Weights of a small GPT-style language model, trained from scratch on English Wikipedia.
Architecture: LayerNorm before each block, biases.
MLP neurons of a small language model. Each row is named by its layer, matrix (up: input weights) and neuron, and shows model dimensions 32-95. Each number is 128 + 32 x the weight over its row's rms, rounded and kept within 0 to 255.
After each neuron's rows, "fires on" lists the tokens most often at its 100 highest values on Wikipedia text that the model never trained on.

L9.up494 [106  89 107 136 127 155  88  55 180 100 159 107 121 153 134 127 141 129 127 195 189  92 174  83 104 134 145 110  89 134 107  97 138 139 118 139 168 156 135 155 101 157 110 151 139  89 112 112 146 125 125  99 124 162 124 134  76 102 140  63 174 143 198 168]
fires on: " St", ".", " |", "st", " ft", " st"

L2.up794 [ 87 162 177  95 177 154 103 178 127 117 131 113 170 207  90 103  84 149 118 115 107 120 125  91 100 143 112 123 146  85  98  79 130 129  74 118  74 157 165 141 146 143 106 177  85  88 180 153 111 139 155 190  85 107 159 187 164 112 160 126 110 148 138  48]
fires on: "a", "j", "al", "i", "as", "h"

L8.up1106 [ 90 174  89 126 155  91 128 102 110 125 164 160 171  89 142 128 132 177 117 145  87 152  73 122 122 144  97 160 131 147 134 113 170  92 135 121  91 145 117 157 116 156 134 100 122 101 121 102 137 106 133 109 185 171 173 170 132 127 136  73 103 117 120 131]
fires on: " and", " –", ",", "Y", " on"

L8.up407 [100 129 127 139 230 106  96 172  97 171  61  89  51 159 112 101 139 131 117  75  97 115  64 145 143  76 173 107 133 175 172 131 194 169 113 140 166 168 136 106 135 105 139 119 116 153 126 122 140 115 166 149 146  79  94 151 168 114 180 133 117 109 122 118]
fires on: ",", " ", " as", " and"

L8.up1070 [ 85 158 141 138 129 137 158 153  86 144  61 115  92 149 124  70 132 154 164 148  77 107  89 147 124 128 133  77 138 113  91 116 143 123 175 137 108 141 112 130 111 144 139  65 139  85 118 174 140 112 157 119  90  49  97 136 127 116 141 171 180 132 173 110]
fires on: ",", ";", " R", " and", " from"

L9.up1533 [ 93 127 177 112 114 126 131 152 116 157 164 250 105 118 125 147 209 120  92 108 100 206  34 120 123 103 152 150  89 131  74 146 136  87 196 165 138 103 151 111 128 138 104  97 116 168 139 108 168 153 180 101 116 174 103 147 139 125 163 131 164 129 101 112]
fires on: ","

L8.up358 [115 113 196 122 159 152 167 141 103 143 122  87 131 169 126 157 130  62 112 152  94 122 124 127 106 162 159 129 107 102  89 152 105 222 100 124  89 123 146 138  94 178 133 109 167 136 138 134 133  69  86 209  96 132  80 129 127  99 119 106 109 134 105 127]
fires on: " ", ".", "|", " mir", " ("

L8.up1915 [192 123 106 108 121 160  69 124 152 141 162 107 102 172 146 111 106  65 133 119 104 116 164 186  65 120 159 117 111 167 118 196 152  24 123  97 173 130 157 147 112  78  99  92 109 144 114 114 150 141 150 121  86 174 103 123  94 162 105 152 133 136 145  76]
fires on: ",", " ", "."

L9.up124 [105 127 154 107  84 169 100 155 203 138 154 143 157 130 107 146 102  87 209 154  95 121  61 123 121 147 168 167 116 124 141 135 129 160 146  98 117 137  93 171 137 147 163 123  77 143 160 128 160 162  93 131 136 157 138  59  82  77 127  95 170 134 128 120]
fires on: ","

L2.up528 [125  89  98 150  70 158  95 147 164  91 168 121  95 133  79 116 134 145 134 144 147  79 154 115 100 159 160 108  85 106 140 130  92 151 138 183 171 139 150 128 120 127 152 116 129 146 111 147 137 126  87 177 123 135 104 238 154 111 142 161 148 142 115 122]
fires on: " |", ".", " the", " (", "|", "M"

L2.up581 [140 103 145 130 142 114 124  92 133 132 105 122 166 102 139  53  95 127 130 159 165  94 123 108 190  92 105 172 152 149 116 158 131 158 128 156 125 134 100 146 112 119 139 155 164 153 120  75 138 132  95 178 163 137 165 174  92 103 143  98 130 131 144 181]
fires on: "-", "a", " II", " ", "c"

L9.up667 [163 154 194 157 164 140  60 118 179 177 139 134 134 122 140 180 131 144 149 141  67 135 140 113 137 165 157 102 212 111  97  89 147 232  92  76  79  86 182 136 187 105 133 119 111 135 161 132 117 122  93 118  92 172  85 133 174 135  90  83 127 147 130 118]
fires on: " (", " which", " that", " ", " until", "–"

L9.up1351 [128 117 161 189 119 110 152 186  72 109  88 159 164 130 129 108 198 173 181  97 186  99 110 126 104  59 100 111  70  93  87  74 140 115  89 162 114 128 160 185 135 169 104 133 145 141 112 139 138 141 148 158 159 127 109 119 116  97 106 153 121 164 140 151]
fires on: ",", ")", "\"", "),"

L9.up1120 [154 172 169 127 109 163 115 131 119 104  89  94 104  98 162 160 129 146  97 119 158 102 112 139 119 187 166 131 143 162 147 103 154 142 162 107 128 126 154 110 152  58 173 101 119 131  87 145 112 123  86 148 141 106 114 151 136 107 100  75 106 165 155 107]
fires on: " ", "–", " Mov", " ("

L8.up759 [146 171 125 169  79 144  33  98  88 106 153 122 121 162 116  78 177 181  83 139 130  72  73 158 136 117 154 150 161  65 135  71 146 103 129  68  95  96  67 119 151 166 196  77 136 109 132 108 139 135  94 190 181 142 144 108 165 119 133 123 122 125  96 181]
fires on: " |", ",", " of", " and", " by"

L8.up1026 [155 111  74  86 172 111 122 111 169 125 122 136 105 105 116 120  91 110 141 148 114 114  51 156 132 123 125 129  48 165 118 122 119 147 142 122  92  74 140  64 119 139  98  80 159 119 123  95 135 121 114 176 184 134  94 140 182 112 167 132 114 111 136  99]
fires on: ",", " was", " is", " and", " D"

L2.up1100 [ 89  66 112  39 149 152 161 130 123  84  98 157 135  92 135 134 116 164 184 144 163  68 130 155 160  88 105  97  89 182 163 116 121 150 166 102 128  81  87 129 105  99 130 113 109 131 204  72 113  86 138 130 175 115 138 120 153  97  85  82  93 111  95 138]
fires on: " on", " in", " of", " that", " with", " from"

L8.up481 [177  28 140  97 157  73 163 159 136 100 158 156 151 204  81 129 136 173 161 187 133  93 141 130 122 132 157 102 128 117 147  78 146 118  84 158 140 104 135 127 113 166 156 189  89 126  99  87 156 164 109 139 171 172 147 111 106  75 161 164 158 156 130  92]
fires on: " ", " H", "h", "b", " B"

L2.up865 [159  92 154 129 144 183 127 117 133  77 156 150 131 119 158 125 155  73 117 100 168 161 127  90 200 150 113 126 144  84  91  75 114 119 196 137 137 134 139 108  95 116  73 159  98 111 142 125 157 159 134 130  61 176 149 182 167 100 154 108  53 167 127 119]
fires on: ".", " |", "-", " |\n", "–"

L2.up203 [145 166  92 153  82 181  74 151 106 159  96  86  71 138 135  79  96 140  73 110 174 178 131 137 122 155 130 168  89  98 123 107 176 152 140 120 175 154  94 147 151 116  90 123  75 145 132 101 134 103  97 149 156 124  68 109 117 185 128  73 176  88  28 104]
fires on: ".", ",", ".\n\n", "|"

L8.up70 [145  90  88 124 114 105 157 124 102 177  86 153 129 188 126 210 117 180 104  73 120 119 107 124 181 149 141 167 176 163 114  92 170 155 158  90  94  83  91 161 112 116 174 121 171 126 120 104 117 135 119 160 148 126 138 157 125 104 172  81 113 161 102 154]
fires on: ".", " S", " P", " ", " (", "202"

L9.up1211 [133 154 158 148  81 157  86 160 163  83 154  85  89 156 149 106 146 146 175 145 156 154  35  80 130  94 161 148 143 178  96 112 158 117 142 115 141 127  83 140 100  96 173 149  98 116 158 153 154 108 127 168 194 176 123 105 105 144 153  49 122  99  67 125]
fires on: ","

L8.up14 [117  96 127 118 143 186 142 124 155 140 131  90 152 174 147 157 209 131 169  84 148  73 117  78 110 186 188 137 119  98 137 143 116 162 134 172  97 159 103 120 105 113 156 169 132 123  81 103 119 122 163 198 109 152 176  97 145 179  95 131 128 145 131 148]
fires on: " and", " &", " $", " than", " of"

L8.up124 [169 109 132 143 173 112 139 152 137 113 117  92 139 157 136 187 169  78 139 122 151 167 174 150 129 173  85 110 153 163 179 166 124  75 117  93 173  99 137 136 112 123 152  96  92 109 157 115 133 114 153 153 103 151 134  86 134 153  83 103  94 120 161 152]
fires on: " ", " (", ".", "–", " (−"

L2.up803 [165 122 128  82 125 165 161 145  94 147  85  81 146 103 130 168  49  72 117 100  99 100 141  77 121 128 168 168  83 160  86 109 107 107 100 159 151 131 105 152 169 174 114 100 112  91 149 160 126 112 144 113 157 186 104 168 150  78 109  90 152 155  96 152]
fires on: " "

L8.up837 [ 92 120  96 163 169 159 134 141  81  99  91  94 120  91 159 148  99 126 108 115 153  94 114 148 125 176  87 116 129 150 108 130 163 134  49 174  83  51 166  99 167 142 131  90 117  71 118 109 127 116 122 191 178 154  85 142 115 145 147 141 122 109 123 154]
fires on: " |", ":", " and", ","

L8.up597 [164 145 123 158 146  76 189 203 130 158  91 143 140 155 104 113 132 124 110 168 180 117 100  81 154 152 153 124 127 104 206 105 108 140 131 167 142 159  59 172 112 127 106  55 116 142 137  85 150 112 158 107 134  99 131 101 115 138  79 103 132 119 111 119]
fires on: ")", "\"", "}", ",", "."

L9.up540 [171 163 117 109 102  79  90  88 125 113 127 145 205  96  95 202 188  72 104  77 121 169 143 127 113 104 108 157 124  99 119 133 171  90 134 141 136 144 177 181  96 106 160  71 162  97 107 161 171  99 104 127 196 128 126 156 131  97  82 145 129 196 154 107]
fires on: ":", " (", ".", " |", "-", " –"

L9.up1642 [144 157 189 109 112 154  81 100 105  35 132 134 142 125 139 161 112 173 195 164 105  99  83 156 151 115 135 130  95  99 134 145 148 142 140 122 170  43 177 128  88 124 112 102  78 116 145 126 196 169 126 107 152 141 129 135  86 126 132 111  77  90 135  84]
fires on: ",", " D", " T", "d", " Rank"

L9.up578 [139  75 112  80 125  93 128  92 121 159  39 125 127 124 181 100 103  69 104 105 122 119  94  90 152 145 131 155 121 116 113 125 191 122 136 167 128 182  93 146 178 119 117  86  55 183 123  94 109  86 181  92 193  86 151  82 122 119 145 112 126 154 131 151]
fires on: " as", " was", " were", " ", " Top", " is"

L2.up1139 [130  95  68 167 140  66 107  95  75 146  92 113 162 199  93  80 100 115 175 136 150  93 156  90 223  90 131 169 104 168 117  88 146 138  84 170 134 161 101 176 169 148  76 118 156 111  73 141 119  59 132 159 126  98 158 136 118 104 142 117  88 163  99  77]
fires on: " ", "-", " |"

L8.up122 [140 147 134  91  78 119 172 141  46 157 118 202 143 159 155 155 113 115 117 150 132 145 120 156 178 106 127 117  75 112 174 144 182 160 146 179 114 103 113 129 176 110 139 136 122  67  70 123 191 108 125 154 153 194 153 136 114  61  77 180 147  77 109  59]
fires on: " |", " St", " by"

L8.up1275 [145 139 155 102 148 139 111  94 124 148  77 101 185 159 159 194 111 105  89 137 115 122 171 112  88 105 103 162  79  86 108 114 161 116 154 126 118 106 178 140 120 122 116 115 169  90 137  79 165 107 138 131 103  99  67 133 147 120 120  84 114 123 167 155]
fires on: " |", "j", ":", "z", " FC"

L8.up298 [161 157 120 127 124 137  91 136 109 159 174 133 128  77 147  95 178 120 151 109 168  94  92 127 101  87 136  96  93 104 117 128 187 120 114 175 165 154 104 130 191  54  86  80 140 116 137  84 222  53 115 120 230 139 157 132  56 119  70 132 121  77 115 121]
fires on: ",", " |", " and", " died"

L9.up554 [154 133  78 166 120 147 129 143 133 128  99 178  65 147 110 104 144 111  98 127 172 108  91  91 167 140 116 153 123 117 138 107 140 164  97 150  98 177 191 132 133 151 148  77 153 124 169 115 109 150 175 150 118 136  85 120 131 145 136  74 110  93 117 144]
fires on: " St", " st", ".", " |", "-p", " Gr"

L2.up396 [107 129  93 133 198 132 108 158  82  92  47 149 178 196 137 141 130 124 149 131 155 140 104 102 128  49 130 140 113 144  88 158 114 136  81 171  89 140 103 127 171 112 154  86  99 106 129 127 130  78 155 150 116 107 130 101  82 154 107 124  93 141 121  81]
fires on: " ", " United"

L9.up1397 [124 164 177  77  66 134 109  82 116 131 135 107 150 151 110 147 151 125 130 186  91 117 139  81 104 116 189 164  96  63 111  81 116 131 122 116 119 124  82 115 136 149 147 132 169 119  89 120 173 174  68 135  96 122 168 159 114  90 169 147 119 138 167 113]
fires on: " El", " de", " La", " Los", " name", " al"

L8.up1322 [ 72 160 123 111 124 119 131 132 103  82 101 101 118 152 162 131 107 162 163 163 174 130 172  82 116 179  49  85 121  92  90 164 122 125 133 125  62  93 148  85 101 101 110 129 167 114 122  87 158  82 122 163  66  98 190 123 201 126 181 102 129 124 114 130]
fires on: "a", " Ma", "i", "ka", " Ga", " La"

L9.up1669 [154 154 202 166 147 167 121  98  92 147 103 123 124 149 166 124 146 127 161  81  70 104 154 129  86 135 170 188 125 126 131 136 154 145  41 175 147 145  93  80  67 139 127 141  84 180 142 126 171 116 165 129  72 208 171 178 131 161 112 171 152 127  94 119]
fires on: ".", ":", "23"

L2.up417 [155 164  76 117 104 160 125  79 154 114 135 113 203 116 101 114 161 157 140 131  92 153 149  91 175 164 122 153 168 140  90 121 144 104 131  96 107 134 203  62 187 111  54 160 111 141 133 134 122 151 151 160 121 181 121  99  52 114 126 112 129 121 124  66]
fires on: " his", " her", " for", " their", " to"

L2.up872 [156 146 156  98  90 151 143 202 127  64 168 172 103 131 152 116 117 138 133 121  91 133 188 113 149 108 118 131 154 172 135 139 129 123 154 122 136 118 130 125  79  97 135  83 123 166 140  93  61 119 137 105  91 165  73 121 116 134 108  81 113  82 126 103]
fires on: ","

L8.up1533 [138 158  45  96  87 152 176 130  81 108  97 145 168 179 167 129 141 172 164  80 116 114 127 114 180 110 164 163 120  89 150 141 193  69 155 124 152  87 123 111 183  99  93 128 167 109 122 116 148 110 128 176 133 149 155 104 134 168 165 120 156 144 117 148]
fires on: ":", "ulus", "',", " |"

L8.up495 [166 109 139  82 105  85  91 146 152 111 113  57  72 133 120 119  98  92 143  87 144  60 149  77 141 128 113 166 108 155 182 132 108 151 137 154  83 148  94 129 148 113 196 134 127 123 177 147 131  47 136 126  90 150 204  82 144 158  97  54  98 100 200 142]
fires on: ".", " by", " By", " on", " of"

L8.up1082 [ 72 111 110 132 123 182 131  60 136 110  90 107 146  99  99 174 147 165 108 136 137  89 153 180 159 132 121 105 158 125 109 130 126 154 132  77  85 176 170  97 135  72 113  97 146 101 131 107 107  94 154 172 160 102 124 105 161  90  85 119 116 139 129 124]
fires on: " of", " on", " for", " from"

L9.up953 [124  44 164 143 114  67 123 150 151 128  64 161  81 139 137 110 156 107 109 138 168  68 111  76  79 179 144 139 115  71 148 103 143 149  99 103 115 148  95 157 112 146 218  92 151 133  98 137 123  72 180 179 102 160 133  98 102 152 118 133 178 109 184 142]
fires on: ",", ")", "."

L8.up1287 [105 147 166 132  91 124  97  85 132 103 124  81 130  98 152 103 134 119 155 127 164 135  89  94  64 136 209  99 129 139  84 210  76  34 104 147 119 188 110 141 118 196 139 141 120 162 187 167  94 124 117 105  92 141 102 156 113 184 177 163 116 185 139 149]
fires on: " an", "L", "S", "T", "z"

L9.up552 [159  66 118 185 129 112 107 107  72 191 114 108 149 167 163 130 129 145 106 149  86 114 133 103 131 113 104 142 202 123 119 158 109  95 108 109 131 165 158 121 118 107 121 130 190  56 139 147 124 126  94 136 171 144 137 116  60 164 198 112 130 130 165 109]
fires on: "6", "/", " a", ":", "7", ","

L2.up74 [152 132 111 105 152 140  87 154 172 121 165 115 144  76 134  92 149 111 110 126 103 145 171  64 133 126 171 156 136 154 108 122 174 125 157 134 125 124 160 131 148 181 149 118 136 122 127 155 112 142 164 131 138 162  89 167 102 150 168 124 154 143 178 120]
fires on: " and", ".", ",", " but", " &"

L2.up1152 [122  79 111 105 138  85 133 100 112 156 125 121 125 124 154 169 106 174  98 104 151 164 120 159 136 126 113 122  92 149 158  91 172 115 131 136 116 125  97  92 157 134 119 148 137  82 129 145 170 121 119 156 136 116 105 167 157 177 114 170 130 148 161 133]
fires on: "b", "l", "if", "f", "d", "ß"

L2.up788 [134  87 192 157  94 125 122 125 141 118 145 155 138 135 156  76 175 126 163 133  95 112 116 103  66  87  83 156 147 113 128 140  92 150  79 141 157 148 107 139 128 155 171 111 164 108 132 104 164 130 158 196 146 150 108 166  87 115  80 119 143 161 102 117]
fires on: ")", ",", "."

L8.up389 [134 130 172  75 133 137 124 147 195 147 162 107 180 132 140 141 155 117  96 166 151 139 162 113  92 174 116  89 202 162 128  95 184 105 144 143 103 170 111 123  55 181  69  55 155 159  95 128 169 189 147  92 122 137 187 119  66  78 105 127 192 141 165 121]
fires on: ".", "′"

L2.up214 [ 80 109 107 140  90 137 123 118  83 152 145 140 125 139 140 166 184 134 175 119 138 151 119 140 100 172 113 102 126 158 126 163 149 131 145 124 143 131  58 214 110 194 189  84 158 117 146  87 158  95 113 149 132  93 122 116 110 107  82 113 162 157 136 104]
fires on: ")", " (", "),", " ", " –", "199"

L2.up1822 [ 85  89 170 161 105 105  65 106 138 104 180 132 124  80 210 112 184 145 177 113 149  65 137  63 170  18  82 130 135 103 133 133  72 149 114 175 127 164 107  90  85 141 126 125 126 145 171 102 127  89 110 126 129 137 134 189 156  55 135 120 173  84 122 133]
fires on: ".", "iff"

L9.up821 [ 99 104  97 128 149 124  86  68 154 104  91 135 131 105 203 134  80 123 135  94  99 145 123 134 159  85 108 213 103 109 121 151 168 113 136 153 107 112 116  97 122 111 134  65 164 145 136 105 153 166  75 135 156 148 103 150 110 167 132 117 156 133 146 146]
fires on: ":", " |", "born", " T", " of"

L8.up908 [101 138 139 172 127 101 128 116  55 150 168 151 120 111 142  80 156 146 103 205 141 134 142 120 141 143  85 146 106 119 124  76 165 189 153 141 143 182 104 150 145 149 167 102 100 112 144 146 143 110 110 111 126 130 109 187 130 105 143 138  86 141 127  98]
fires on: ",", "\n", "—", " '", " –", " \""

L9.up1837 [ 99 181 182 119  91 160 107 143 160 146  70  85  83 146 141 171 150  95 127  80 163 164 167 114 119 118  69 151 162 119  95 127 147 109  90 154  95 155 139 120 144 165 113 106 131 163 106 134 145 116 126 108 130 182 148 125 146 132 125 132 145 137  73 150]
fires on: ".", "′", ":", "°", ","

L2.up401 [124 105 117 172  92 132 157 129  84 148 115 165 190 126 141 149 133  86 174  93 169 154 172 125 149 126 141  83  81 182 130 167 103 116 167 127 129 125 144 161  81 146 135 133 140 104 121 165 148  89 186 119 117 187 115 177 154 171 127 168 154 113 180 123]
fires on: " |", " |\n", " ", "199", ".", "-"

L2.up1561 [ 97 113  94 118 105 183 145 102 104  65  56 146 130 146  25 176 144 108 129 138 182  92 105 126 123 117  89 104 184  92 110 146 158 146 111 164 170 198 155 140  89 130 110 165 134  96 129  54 139  99 168 101 110 108 206 108  78  79 139  80  57 143  56 109]
fires on: ".", "'s", " and", " of", " from", " College"

L9.up36 [114 108  96 106 144 121 123 147 159 140 137 161 149 126 255 127 130 148 105 136  48  74 149 103 159  78 161 114 162 140 101 139 121 158 155 132 110 112 162 132 141 111 146 109 162  72 136 131 125 135 147 112 113 134  97 175  93 107  84 154 156 112 125 143]
fires on: " a", " is", " was", " For", " for", ","

L2.up1059 [ 92 139 139 102 102 144  87 157 154 150 100 200 141  74 123 115 177 148 191 165 159 130  94  81 148 183 158 119 135  91 138 148 157 162 113  74 152 128 100 157 152 143 136 114 173 148 153  79 189 107 115 191 170 165 190 107  93 106  98 117 136 133 138 136]
fires on: ",", "He", ":"

L9.up208 [127  54 154 147 138 135 130  93 111  56 153  71  96 109 148 108 125  83 146 135 102  43 161 130 157  83 153 131 179 135  91  90  95 164 112 117 130 109 185 120 153  98 110 113  91 127 209 154 127 134 100 135  90 173 189 142 143 119 102 107 132 150 157 144]
fires on: "|", ".", " of"

L9.up1551 [106 181 141 123 116 131  87 131 127 107 116 143 173 107 134 142  53  70 142 108 105  89 155  85 103  87 171 117  77 117 151 147  36 123 114 145 103 138  99 100 123  50 122 175 154 109 172 149 130 136 131 119 103 167 167 113 154 129 167  91 137 139 153 129]
fires on: ".", " S", ":", " ", "S", "6"

L9.up1856 [156 137 155 150 166  82  95 164  94 157 114 107  72 161 111 171 133 114  77 125  98 111 136 108 158 149 138 178 129  76 132  96 196 166 102 115  75 163 136  86  92  98 149 191 181 164 105 169  76 169 125  77  84 129 132 198 133 155 158 100  66 147 153 187]
fires on: " ", "-", "Note"

L9.up87 [125  72 134 143 168 173 119 106  89 180 112  83  82 161 120 136 192 152 107 113 108 140 171  86 125 118 140 135 158 117 176 138 140 140 144 155  85 161 142 166  76 137 108 108 159 134 105 126 146 140  98 142 126 118 127 131 171 114 197 106 102 182  94 142]
fires on: ".", " ", ";"

L8.up1363 [159 143 142 134 123 127 182 121 101 163 127 115 113 188 165 160 153 152 121  97 103 124  96 133 118  72 142 164  97 138 120 160 132 146 118 182 130 121  48 118 139 131 120 123 156 116 162 122 188 148 164 174 163 141 110 143 117 133 149 182 137 134 131  91]
fires on: ":", "′", ",", "-", "_{"

L2.up1808 [119 159  89 121 125  92 168 141 124 129  95 139 102 123 164 145  96 115 109 112 163 161 108  96  75 120 183  90 158 135 127 133  94  90 178 116 158 134 162 171 137 124 167 149 149  91 131 126 157 145 109 101 153 144  82 181 129 154 142 108 128 136 141 115]
fires on: "L", "F", "T", "=", "D", "G"

L8.up668 [149  56  68 137 142  68 120 127 140 136 160  65 161  89 132 128 129 125 175 120  76 100 122 133 139 120 104  68 152 106  87 151 103 141  90 170 116 140  75 139 145 175 145 112  91  92 154 125 158 115 148  99 106 114 126 104 195  91  94 145 161 131 110 177]
fires on: " as", " was", "),"

L8.up1357 [139 171 164  79 135 165 140 212  63 125 107 111  86 146 119 176  43 148 144 140 151  78 141 105 145 141 113 131 146 163 133 132 107 132 126 108 111  89 109 119 129 147 139 155 171 137 123 146 163 131 132 150 143 152 104 129 116  84  93 103 108 155 137 127]
fires on: " M", "1", " T", "0", " t", " "

L9.up380 [107 107 150 128 166  92 126 176 128 110 124 143 147 158  78  98 140 141 161 102 122 139 149 166 153 114 116  92 134 170 144 133 106  85  71 205 142 144 130 122  99 164  63 160 162 207  92 133 156 139 167 168 142 136 154  55 115 184  94 134 113 191 147 152]
fires on: " ", " hold", "----\n", "G", " Average"

L9.up1469 [152 130 142  95 126 121  34 124 212 147 160 108 113 149 178 105 110  94 152 138  97 119 140 134 123  89  89 149 163 172  64 182 164  94 155 125 107 134 138 128  99  99 110  89 192 150 153  83 104 134 207 116 164 197 103 171 136 136 122  91  99 136 131 120]
fires on: ",", " scores", "."

L9.up711 [ 82 154 195 129 116 153  62 123 195  69 125 191 203 152 121 185 160 142 130 102 159  81 138 138 106 133 120 150 104 115 103 128 179 138 102 138 126 125 123 162 129 153 175  81 145 112 156 177 175 110  67 138 122 119 150 103 141 106 188 123 138  96 151  69]
fires on: ".", ",", "′"

L9.up1764 [172 146 101 166 168 113  68 102  66 165  89 139 166 156 249 175 109  93 177  65 132 193 125 158 130 135 164 126  92 161 141 108  99 118 117  92 164 112 156 144 175 129 139 106  80  87  90 134 133 176 140 125  94 118 128 145 119 113 107 165 109 114 183  88]
fires on: " ", ":", "-", ".", " the"

L2.up1705 [113  91 155 150 123 130 152 103 185  83 145 176 120 155 116 150  92 121 176 174 150 106  70 186 167 121 151 100 136 141 138 163 134 150 159 111 130 109 137 160  86  90  77 162 102 141  87 140 155 122 147 161 157  67 163 127  92 183 144 174  71 146 187 164]
fires on: " ", "0", ":", " record", "ind"

L9.up738 [134  73  48 137 135 156  66 134  55 108 122 153  64 113  92 148 129  80 147  71  89 140 123  89 154 128 128 171 124 136 142 164 123 122  59  73  91 153 175  85 160 110 173 111  86 171  73 152  88  79 101 135 142 156 150 142  88 152 124 112  82 132 145 161]
fires on: " ", "–", " Sey", ")", " emb"

L9.up1378 [ 91 156 142 199 126 126 152 121 119  79 148 115 111 179 139 130 155 174 180 187 109 114 161 150 103  76 159 102 102  81 132 121 148 117 129 104 113 196 124 133 111 106 148  63  87 101 190 137 147 178 151 136 142 179 123 135 110 153 137 135 184 136 136 115]
fires on: ",", " and", " ", " in"

L9.up1597 [112  64  69 147 164 196 121  89 131 146 172 100 102 130 117 130 191  84 175 116  56 146 142  88 118 175 113 116 164 104 130 118 108 174  94 154 147 162  92 131 121 157 118 132 116 165 149 124 163  78 165  36  68  98 192 149 117 143 165 139  84 130 180 105]
fires on: ",", " it", " them", "),"

L2.up818 [181 135 178  87 195  88 125 117  99 142 115 141 135 159  67 172 112 139 162 144 110 151 101  66 154 159 143 139 133 116 137 148 194 158 150 213  92 126 164  89 130 125 178 161 144 101 104  96 149 171 145  94 145 137 115  76 132 165 129 170 162 132 130 156]
fires on: "N", " N", " ", " Y", " U", " Mor"

L9.up1196 [155 129 107 154 139  76 130 125 148 145 169 106 107 148  96 156 115 164 139 136 141 101 111 180 155 138 155 116 118  56 132 146 162  95  69 118 131 134 129  72 148 104 180 182 102 180 134 129 109 177 171  85 112 141  91 119 129 164 125 162 128 127 134  87]
fires on: " and", " of", "-", " in", " Best", " w"

L9.up1780 [133 146 160 137 142  94 151 138 119  86 161 138 113 117 155  83 130 133 109 116 123 124  85 171 117  98 171 193 121 109 131 130 195  60 186  91 169 112 101 191 146 140  86  85  83 156 139  93 198 168 156  86 162 214  88 132 122 168 172 107 193 152 164  83]
fires on: ","

L2.up1124 [149  66 146 156 177 142 169 163 118 141 119 146 179 194 132 112 114 127 140 133 133 140 114 108 161 117 150 129 155 136  82 151 136  89 144 147  99 123 113 106 106 121 113 136 118 119 150 111  95 144 133 113  79 139 189 103 139 150  90 173  84 129 169 173]
fires on: " of", " |", " "